config = dict(
    head_dim=32,
    d_mlp=768,
    activation='reglu',
    norm='rmsnorm',
    norm_eps=1e-05,
    rope_fraction=1.0,
    qk_norm=True,
    init_std_qkv=0.0299,
    init_std_o=0.008,
    init_std_up=0.0299,
    beta1=0.9,
    decay_shape='pow',
    train_tokens=160900000,
    steps=9821,
)
MLP neurons of a small language model. Each row is named by its layer, matrix (down: output weights) and neuron, and shows model dimensions 0-191. Each number is 500 + 40 x the weight over its row's rms, rounded and kept within 0 to 999. Numbers have three digits each. A neuron's up and down rows have the sign that makes its largest values positive.
Before each neuron's rows, "raises" lists the tokens whose logits its output raises most directly, leaving later layers aside.

raises: "a", "r", "n", "nd", "ol"
L11.down486:560531517564479485445503588610524489524549506571427435480452510527497517458522496558466509458531467542559539506520458496502472480460500503443482533526487590470434554496470464524509492468547501524575511448513590516554531496454523494499530473555431488562464595501481542535602431427495487519522487507436458509527529488490520536486484489501481496468521515542521447513520507584480478514418469467477481480521416498539468535512515505511532507474517545508476547502533453495419463506487491432478492488461510510427531452530499491514570471497506478529443534426516498565539473545363523532

raises: "ign", "ce", "th", "the", "ph"
L3.down191:532421431499551584530523452498475493497490486465492549410548456415485496505540535487526547489482505541517485499436549584523497516536522468526628458563545502481476553483522480479551455481467476476428484529541522488466469502474499523485464513454494504540586502550540516593493590471512432553542428551463533469515463565456470580471447499468495513406527489592471510426539487483560463467518545493475519588524479495513495551489548513473452542506457483543517490475486492505520441556455521563547474475497538508446552480537534481478549499450549527453502536503449463518500492522460475485

raises: "es", "ance", "ers", "th", "point"
L11.down454:552468404528415495511486489422488498525465530525488500529486514469567539518467509476485513468552420447514500499487477526379433498499509478510553487478469567477490517518493556470492490523498477538524523508517565562530535520572551480558451531428437511516446427565529538497507482472473425580494537472490509498528492454518422478497443524465436518468450479566470507525471533484469486497570494523553493431482460512573531414486456483554497540521412396478531478523488479471512446459515563520559535464512516521519529519540449507478534396504537500501509567496477494491544545441578468488

raises: "ro", "ran", "ra", "r", "row"
L7.down731:458457569463511524530508495483495505418448478447555523494464522451551542532429519541465509529541504507535486535498536500540535505529472570499431504507479516500480391479500507411544443478477512486530501473527525470517469544535558537419416441509544491482453528523527442496493447414522543515482482448451512471529484559405456498497508464567490428449531452515533510444523454455446445528512459497431500499516520471521529565408505449518605460408484503509539521492432517405493503511480485459456461520442511473530529573492538495562495550509474539494561514522510449502464440505517484465

raises: "ant", "r", "ra", "gan", "x"
L10.down375:556497445519572482448504437498501565499492423485530566478467524462544497493498538492495503473554541525488588477468508539484463502485488521529444500546568445521473505508457487427439524451398524553557578432532578413488595514456482426526513507469511520517482608431475542547482491496489491554529431487530459519444524468490432505499556531478543502533561480524569517491501524532430482413471430477551443540559482499491491516496539449492536469488548542537497593460507538453485475548536488533479531535520528473459513557539497498511488494528529570489523506501494444495490456470512541439

raises: "board", " December", " October", " February", " June"
L10.down152:529462466497505540517486497537504526528482417499511493476491498476527522482497472537404517520498482418479555445476541477496486471442532518491483543387418540455514490516530479511488437394517445418556516477505447465474512477443470465467494544485500606551446469530531506530522505530482491473539457491483438508499545490513506583462492430513552510492483450493543466473426479542503502532580548506488431491473521551499523471392457550536480492575516474428509475574496445465498498491570484587462504551543505507445469520443435482550504554480499448523581486539554504452466516445480484467

raises: "an", "ed", "and", "lo", "l"
L10.down23:535528451481597472428503477478503411435558589540529513489496522499526510512480528544474500465489519472496501456510550515492427475456515486506445451546453515431564570544444492524454508488437430486497456437481502507509522523570494484498531445543435472533460531490470510513450539564445574500558447459500482553544517502457492483524436511518497472505549455532533466473462453484498468489548532456462533458496396473468432500479487596477493496523494469477401511530468483475464481408445431469491561511545493514435473514555524443504584500461561499542503552525459490453456510453459484537

raises: "ity", "ities", "ition", "al", "ist"
L3.down677:410454529471504443491511503456502489554518522557461520508481519471531483472478507416477495379443490520536510452501517462454506447513531507611535536535464522537563465501569480542485404518547508513513487497466522595539482554468544508487481429473570457528564500473448496485491498447527525429500487511433543545500461496504477479509486506480465491518417479486443530515499458502565570465496591485490497533526487509472431528461449492487479439474453457477454506486490472547485486503511548555559508439527436574446471458472490394480572549528476489525502503562433472497511524496445410496

raises: "ition", "it", "fer", "mit", "ally"
L2.down588:474450512577510460529561544505522526418509496541483526515495425463554484436483518483486498497430516522473530525584466488511531474511508459542565493535483530609488500603483528575501458516568572476586466465468514536523485484532469523488471550512504465536515480503498473532509501483502465482494398494468510546466481492464504446597436491457476390494469515480538520499464444592504543454445515461494478478526505518508426526493474543528419500446388470527541495489455523476477509467469496481539500425480460433482445474528480495488565523492570467470502517505478492514514504496484364524

raises: "s", "es", "und", "us", "ed"
L11.down755:529507535506492444419453518549484450491496573542536486549473537546491526480531480501465520542526472492522451385542510519457462547512533442468494485489429490443463527502496536525454560603455453553543507542455606484553517500438509514504550500528533541500475430454466527450506523495530515570552575540491427477476484478512463443528529528458516566536519478477489466548465511528489543489594502485513467464467424512520531497510493471462444563492514574535536536550495444426426445471481520455514512439526519515474508493548461546516506483557534511476392537496534542577487520417502497495